config = dict(
    num_hidden_layers=13,
    hidden_size=384,
    norm_place='pre',
    norm_eps=1e-05,
    positions='rope',
    rope_fraction=1.0,
    attn_scale=0.102,
    init_std_qkv=0.022,
    init_std_up=0.022,
    init_out_by_depth=True,
    optimizer='muon_variant',
    lr_mult_o=1.5,
    beta1=0.95,
    batch_tokens=[16384, 32768, 49152],
    max_seq_len=384,
)
MLP neurons of a small language model. Each row is named by its layer, matrix (gate and up: input weights) and neuron, and shows model dimensions 64-127. Each number is 128 + 32 x the weight over its row's rms, rounded and kept within 0 to 255. A neuron's up and down rows have the sign that makes its largest values positive.
After each neuron's rows, "fires on" lists the tokens most often at its 100 highest values on Wikipedia text that the model never trained on.

L5.gate141 [ 95 138  98  73 129  75  93 111 138  75 133 160  82 129 141 157 141 122  76 140  65  97  75 160 140 126  83 155 110 122 125 121  95 133 100 155 115 105 129 189 116  93 129  86 124 110  88 150 187 119  97 159  59 119 158  90 143 130 131 135 126 143 104 122]
L5.up141 [148 100 125 145 179 150  60 136 148 210 149 108 104 169  91 166 172 149 139 159 131  34 138 166 133 231 106 127  86 140 113 150 142 174 108 114 118 111 189 145 142 128  90  98 136 119 130 110 215 131 162 137  95 160  71 129 141 114  90 113 186  97 118 135]
fires on: ".", "p", "b"

L8.gate893 [115 136 169  82  77 113 141 171 130  78 132 137 160 160  97  84 134 137 150 111 103 158 159 106  95 125 122 144 153 146 162 111 116  73 152 177 125 185  64 125 131 124 113 119  48 121  68 153 153 132 135 139 101 115 123 102 149 146 115 117 100 116  73  82]
L8.up893 [116 155 126 108 123 165 144 111 143  97  72 122 193  86 135 148 114  74 121 157 124 173 155 107  91 108 116 124 126 123 110 131 100 100 125 162  75 112 163 124 152 112 129 111 151 161 132 210  95 137 195 178 202 152 168 160 137 130  56 150 113 176 153 138]
fires on: "| ", "(", "\n"

L4.gate521 [ 94  71 135 158 156 150 124 176 135 136 145 127 161 103 128 175 106 182 113 172 139 109 157 158 107 136  80  86 164 105 158 140 205 154 140 161  57 142 139 169 145 180 151 142 165 136 127 182  98 192 107 148 198 119  53 153 143 101 162 140 192 152 201  67]
L4.up521 [140  68 113 174 166 126 137 168 128 124 136 139 131 119 135 116 179 104  91  57 174 150 113 120 122  94 137 105 102 136 202 104 104 140 135  85  90 119 122 139 169 155 142 172 141 177 124 113 156 163 152 118 123  95 123 114 153 181 121 144 150  64 164 131]
fires on: ". ", "-", ".", "2 "

L3.gate634 [123 196 117  36  62 162 100 106 146 166 149  91  78 197 147  92  97 114 100  99 154 117  95 141 107 172 160 139  94 158 164 162 115 162  58 144  96 195  98 166 154 133 115 159 114  81 136 139 110  86  77 109 137 134 154 120 108 174 171 133 135 168 138 187]
L3.up634 [161 134 110 134 197 162 120 138 180 125 150 158 125 102 142 123 134  71 154 184 132  80 172  69 149 148  66 109  93  98 129 136 136 158 142 165 119 105 184 149 158 128 132  94 157 110 141 103 136 154 140 173 147 125 133 176 150  92  93 121 164 116 177 121]
fires on: "a ", "an ", "the ", ".", "as ", "- "

L4.gate636 [102 126 153 107  75 128 152 187 138  99 168 134  75 157  83 115 102 109  86 118 186 201 145 157 181 142  89 130 120  98  87 104 147   9 129 127 144 112  94 114 103 139 104 131 139 122 193 151 161 152 185 100 171 203 149 116 131 161 137 152 139  71  80 103]
L4.up636 [148  35 114 108 111 129 109 192 146 104 168  82 129  57  94 129 158  90 116 120 186 190 156 125 132 118  65 114  99 162  99 103 106  43 117 165  88 141 114 181 171 114 115 205 148 113 158 137 180 174 207 152 108 162 148  60 135 160 167 187 121  90 121 120]
fires on: "was ", "eng", "201", "fav", "age ", "is "

L2.gate656 [164  76 123 111  86 117 149 193 122 109 124  90 183 130 104 109 141 114 122 135 209 161 140 108 115  91 147 167  98  74 160 120 149 112 117 158 105 128 125 107  56  82 161 214 132 112 134 115 141 191  82 108 167  89 106 148 106 102 101 139  66 160 142 141]
L2.up656 [176 108 158 142 149 113 167 169  88 104 102  70 101 153 180  91 106 160 164 167 136 152 158 141 161  77 119 109  95 138 100 133 144 119 152 139 102 101  85 111  88  97 143 189 113 146 139 156 150 184  89 112 128  89 104 157 125 127  93 171 114 167 132 178]
fires on: "0", "game", "Col", "final", "game "

L3.gate190 [111 164 101 189 160 115 135 179 250 114 202 124  81 128 175 109 123 150 107 135 153 172 118 104 124 164 129  73 160 132 155 101 155 176 140 171  86  88 128 119 154 154 118 131 139 111 136 126  95 122 121 166 133 121 132 107  94 123 168 100 130 127 117  90]
L3.up190 [122 131  98 149 168 115 144 104 118  95 108 116 133 177 145 202 138 112 103 123 170 127 135 124 163 115 117 171 138 120 177 181  90 125 106 132  58 131 151 187 106 141 120 101 117  97 112 118 149 102 128 133 141 119 132 117 182 233 173 121 104 177 127 157]
fires on: ".", ". ", "either ", "th ", "both ", "also "

L9.gate68 [113 142 107 185 155  89 108  93  84 114 129 104 118  77  82 150 110 175  92 143 116 116 124 125  58 199  36 189 108 123  95 117 134 114 122 144 158 151 118 147 132 156 151 125 114 188 107 192 138 111 135 159 133 167 197  87 143  97 140 146 144 113 112  88]
L9.up68 [132  93 124 184 154  95 161 155  93 197 137 155 137  97 128 139  80 117 134  83 129 141  88  79 124 196 103 109 140 104 137 185 154 165 109 110 108 191 132 106  98 165  90 109  85 133 113 143 157  92 155 134 127 108 117 114 142 147  87  69  94  79  95 179]
fires on: "the ", "The ", ", ", ".", ": "

L3.gate319 [144 156  91 124 107  76 153 143  92  95 165 108 138 171 130 146  97  61  83 159 100  91 168 143 152  98  66 194 120  81 128  98 167 134 120 184 150 136 172 143 171 101 113 170 190 125 146 130 173 113 125  97  86  99 143 155 112 131 132 204  84 170 107 171]
L3.up319 [ 95 109 149 147  88 128  70  97 103 162 112 114 153 155 197 196 144 139 116 129 164 118 203  78 151  89  98  90 129 101  90 121 148 151 138 116 138 104 144 137 140  77 160 173 144 133 115 168 167 145 108 125 152 125 100 166 122 116  99  90 126  72 140 110]
fires on: "/ ", "the ", ": ", "of ", "all ", "others"

L2.gate1015 [175  81 110 106 133 111  96  68 131 105  98 159 120  66  61  81 158 114 142 155  96 124 161 142  83  80 158 140 149 116 112 169 150 112 164 109 137 114 154 160  95  89 108  64  96 218 105  90 172 190 108 198 124 159 118 118 172 196 116 136  81 105 103 130]
L2.up1015 [112 133 135 126 141 102 135 104 112  84  93  42  94 101  86 114 119 106 150 145  93 154  99 120 104 101 153 128 128  86 107 134 130 148 114  99 119 132 141 140 134  89 145  69 124 150 110  63 173 162 123 155 128 141  84  94 162 128  72 124 127 118  92 145]
fires on: " ", "0 ", "son ", "0", "in ", "ire "

L8.gate390 [ 45 134 170 158 117 144 175 156  95 119 154  48  96 121 135  88  74  87 130 137 142 145 186  92 108 140 125 150 156 186 115 116 156 116  87 136 127 156  92 174 169 108 115 208 116 187  80 100 170 192 136 154  92 133 126 182  93 153 165 114 138 133 117 153]
L8.up390 [104 114 141 122  78 128 121 126 147 143 128  75 145 194 105 146 145  90 105 122 112 149 154 124  85  73 188  73 170 143 162 115 119 148  80 138 110 143  73 177  58 150 119 183 165 115 138 136 196 128 112 106 109 105 146  93  88 120  99 138  46  69 146  38]
fires on: "of ", "for ", "on ", "-", ": ", "in "

L8.gate353 [148 115 135 108  99 167 152 140 172  81  75 213 152 103 120  83  99 103 185 130 163 156 118  91 101 119 132  86 152 148 104 139 110 154 147 140 109 145 135 115 122  68 124 138 141 134 113 171 173  84 126 183 134 111 139 118 142 131 127 123  83 125 151 115]
L8.up353 [144 136 156 151 143 140 124 193 107 111 101 128 185 100 196 110 121 154 146 123 137 113 181  70  95 119 106 116 177  95 135 104  63 107  98 114  92  92 102 117 141  93 154 109 163  86 119 127 168 124 165 146 159 133 180  91  85 108 120  78  66 113 137 145]
fires on: "| ", "\"", "$", "(", ", ", ","

L3.gate30 [ 93  77 145  99 144 207 163  84 121 168  95 121 134  96 125 151 122 154 108 169  58 177 115  91 122 134 124 152 176 141 145  95 155 122  58 163 131 193 102 139 143 113  75  42 119 164 131 146 135 162 148 178 128 160 108 135 129 196 164 184  88 169 122 136]
L3.up30 [157 128 122 206 109  97 102 105  91  99 161 130 111 132 142 121 126 124 125 210 161 182 119 119  71  89 118  99 100 142 160 115 151 132  56 154 116 105 127 122 134  91 132 183 189 108 143  69 180 164 171 179 169 114 116 130 106 112 134 153 138 166  55  94]
fires on: ".", "–", "– ", "+", "0", "0 "

L5.gate834 [101 139  98 155  74 131 121 139 166 124 156 139 150 135  95 156 158 137  69 131 121 146 174 164 112 145 129 109 133 200   7 124 172 139 146  84 201 144  84 133 147 106 178 127 116 140 143 140 157 134 119 135 118 161 131 179 137 183 122 149 106 196 103  88]
L5.up834 [133 138 149  80 160  84  84 169  78  87 128 103 149  73  82 149 151 106 118 105 130  89 173 121  91  99 110  72 102 110 105 101 160  84 111 154 122 148  92 139 157 127  95 159 112 148 147 131 177 174 182 133 108 160 127 119 121 142 135 135  77 161  97 126]
fires on: "(", "0 ", "of ", "1 ", ", ", "="

L2.gate575 [166 183 112 193 160 133 113 196 131  86 175 172 125 134 150 113 120 137 130 129 165 111  99 117 144  77  96 171 126 152 142 162 140 127 175 129 184 172 142 156 119 137  84  59 101  61  79 175  84 118 141 100 163 111  69 161 123 110  95 103 173 146 134  54]
L2.up575 [135 102  93  66  98 131  84 195 112 201 115 158 124 131 155  99 114  88 128 139 171 100 136  82 131 141 152 145 123 142 155  86 194 103 114  96 113 176 121  86 118 107 133  81 113 105 115 124 114  91 114  92 144 148 114 134 126 121  90  95 157 132 101 105]
fires on: "is ", "be ", "are ", "came ", "was ", "were "

L2.gate160 [116  99 118 154 102 147 133 168  98 133 111  90 146  89 118 137 113 173 105  84  78 142 122 104  60 131 153  40 168 142 141  92 109 149  91 132 126 111 158 132 183 121 125 107 160 199  68 133 134 138 160 126  92 178  98 111 133 121 173 117 161 165 144 184]
L2.up160 [111 106 126 194 162 122 109  99 125 134 144  85 176  95 130  71 195 109 145 166 154 146 145 160 134 134 134  77 146 180 153 149 134 131  86 167 136 104 144 116  75 134 161 130 132 148 131 108 128 165  55  96 106 155 139  89 139 170 119  98 120 117 111 116]
fires on: "on ", "ody ", "as ", "in ", ". "

L8.gate116 [141 102 155 120  62  99  91 178 145  72 117 115 100 178 133 141 181 108 139  97 165 141 115 114 128  87 125 157 102 110  95 109 148  57 141 103 157 173 152 130  89 133 129 140 105  67 134 151 106 114 163  64 109 124 117 116 155 167  65 136 156 108 138 123]
L8.up116 [122 112 152  88 154  64  55 144 129 174  91 135 145 149 191 148 146 164 129 168 202 108 129  88 103 127 117 147 108 138 146  95 143 143 112  97 123 124 120 134 168 155 146 111 138 122  89 130 122 117 169 161 110 121 136 111 113 219  85 162 163 133 134 183]
fires on: "was ", "to ", "of ", "is ", ", ", "with "

L3.gate138 [101 124 138  71  78  71 109 149 121 127  82 163  74  86 108 169 109 132 125 119 145 192 102 138  95  84 145  81 141 171  87  66 182 117 123 118 124 174 149 109 170 111 137 129 115 159 120 156 108 107 102 107 106 195 161 117 130 125 142 164 122 149  67  97]
L3.up138 [115 153 136 122 157  78 101 107 127  91 144  80  87  80  79 120 105 125 134 105 140 141 159 119 123 103 180  75 130 173 155 121  97 105 130 121 127 125 152  86 141 111 124 121 168 140 122 127 121 106 137 161 118  89  93 151 142 146 163 107 111 162 146 130]
fires on: "(", ", ", "'", ". "

L2.gate582 [132 142 183 194 125 115 131 118 102  89  91 134 209 106 154  95 139 131 143 166 165 167 139 111 149  73 178 105 125 139 166 115 132  61  96 146  79 140 115 105 131  78 150 102 112 129 114  97 199 176 106 100 205 117 152 238 112 106 103 101 136 201  81 119]
L2.up582 [174 132 139 181 129 125 114  98 127 105  90  59 192 141 140  89 141 126 156 107 163 174 151 173 115 104 142 176  78 116 179 122 140 109  98 136 101 104 135 122 116 124 154 146  76 101 101 139 139 119 107 117 163 108 132 219 129  88 160 120 155 174 101 144]
fires on: "match ", "round ", "game ", "game", "final ", "Game "

L9.gate784 [ 82 135 161 164 150 142 155 160 123  98 115  99  32 149 105  98  97  84 153 106 159 130  87  80 104  71 112 121 146 111 123  91 120  79 151  93  96 175 133 114 115 131  82 177  88 113 128 151 174  93 143 119 156 196 120 136 169 219 150  67  85  96 132 112]
L9.up784 [128 117 137 125  44 156 137 123 230  95 111 144 127  87 114 113 122 131 147 137 138 126 161 105 108  24  85 101 185  51 113 135 114 114 132 124 133  95 162 121 133 146 121 148  96 122  75 138 104 101 151 112  81 135  92 128 116 144 124  94  91 100 150 113]
fires on: "to ", "• ", "of ", "- ", "in ", "| "

L3.gate821 [126 136  83 178 129 116 184 165 154 154 183 158 119 114  87  95 122 155  94  93 156 149 134 163  77 158 174 120 115 118  92 133 157 177 109 121 172 115  86 167 122 137 117  97 106 114 137 125 139 187 146 116  96 147 123 166 101 146 154 166 125 108 134  92]
L3.up821 [ 88 133  64 143 185 125 131 224  47 106 149  74  98 123 161  90 146  51  60 150 173 105 137  94 116 160  88  93 122 111 134 124 115 194 110 132  79 155  97 143  64  85  91  71 100 161 110 147 122 154 159 126 154 101 112 132 143 145 112 180 144 138  58 188]
fires on: ".", "-", ". ", "'", "b"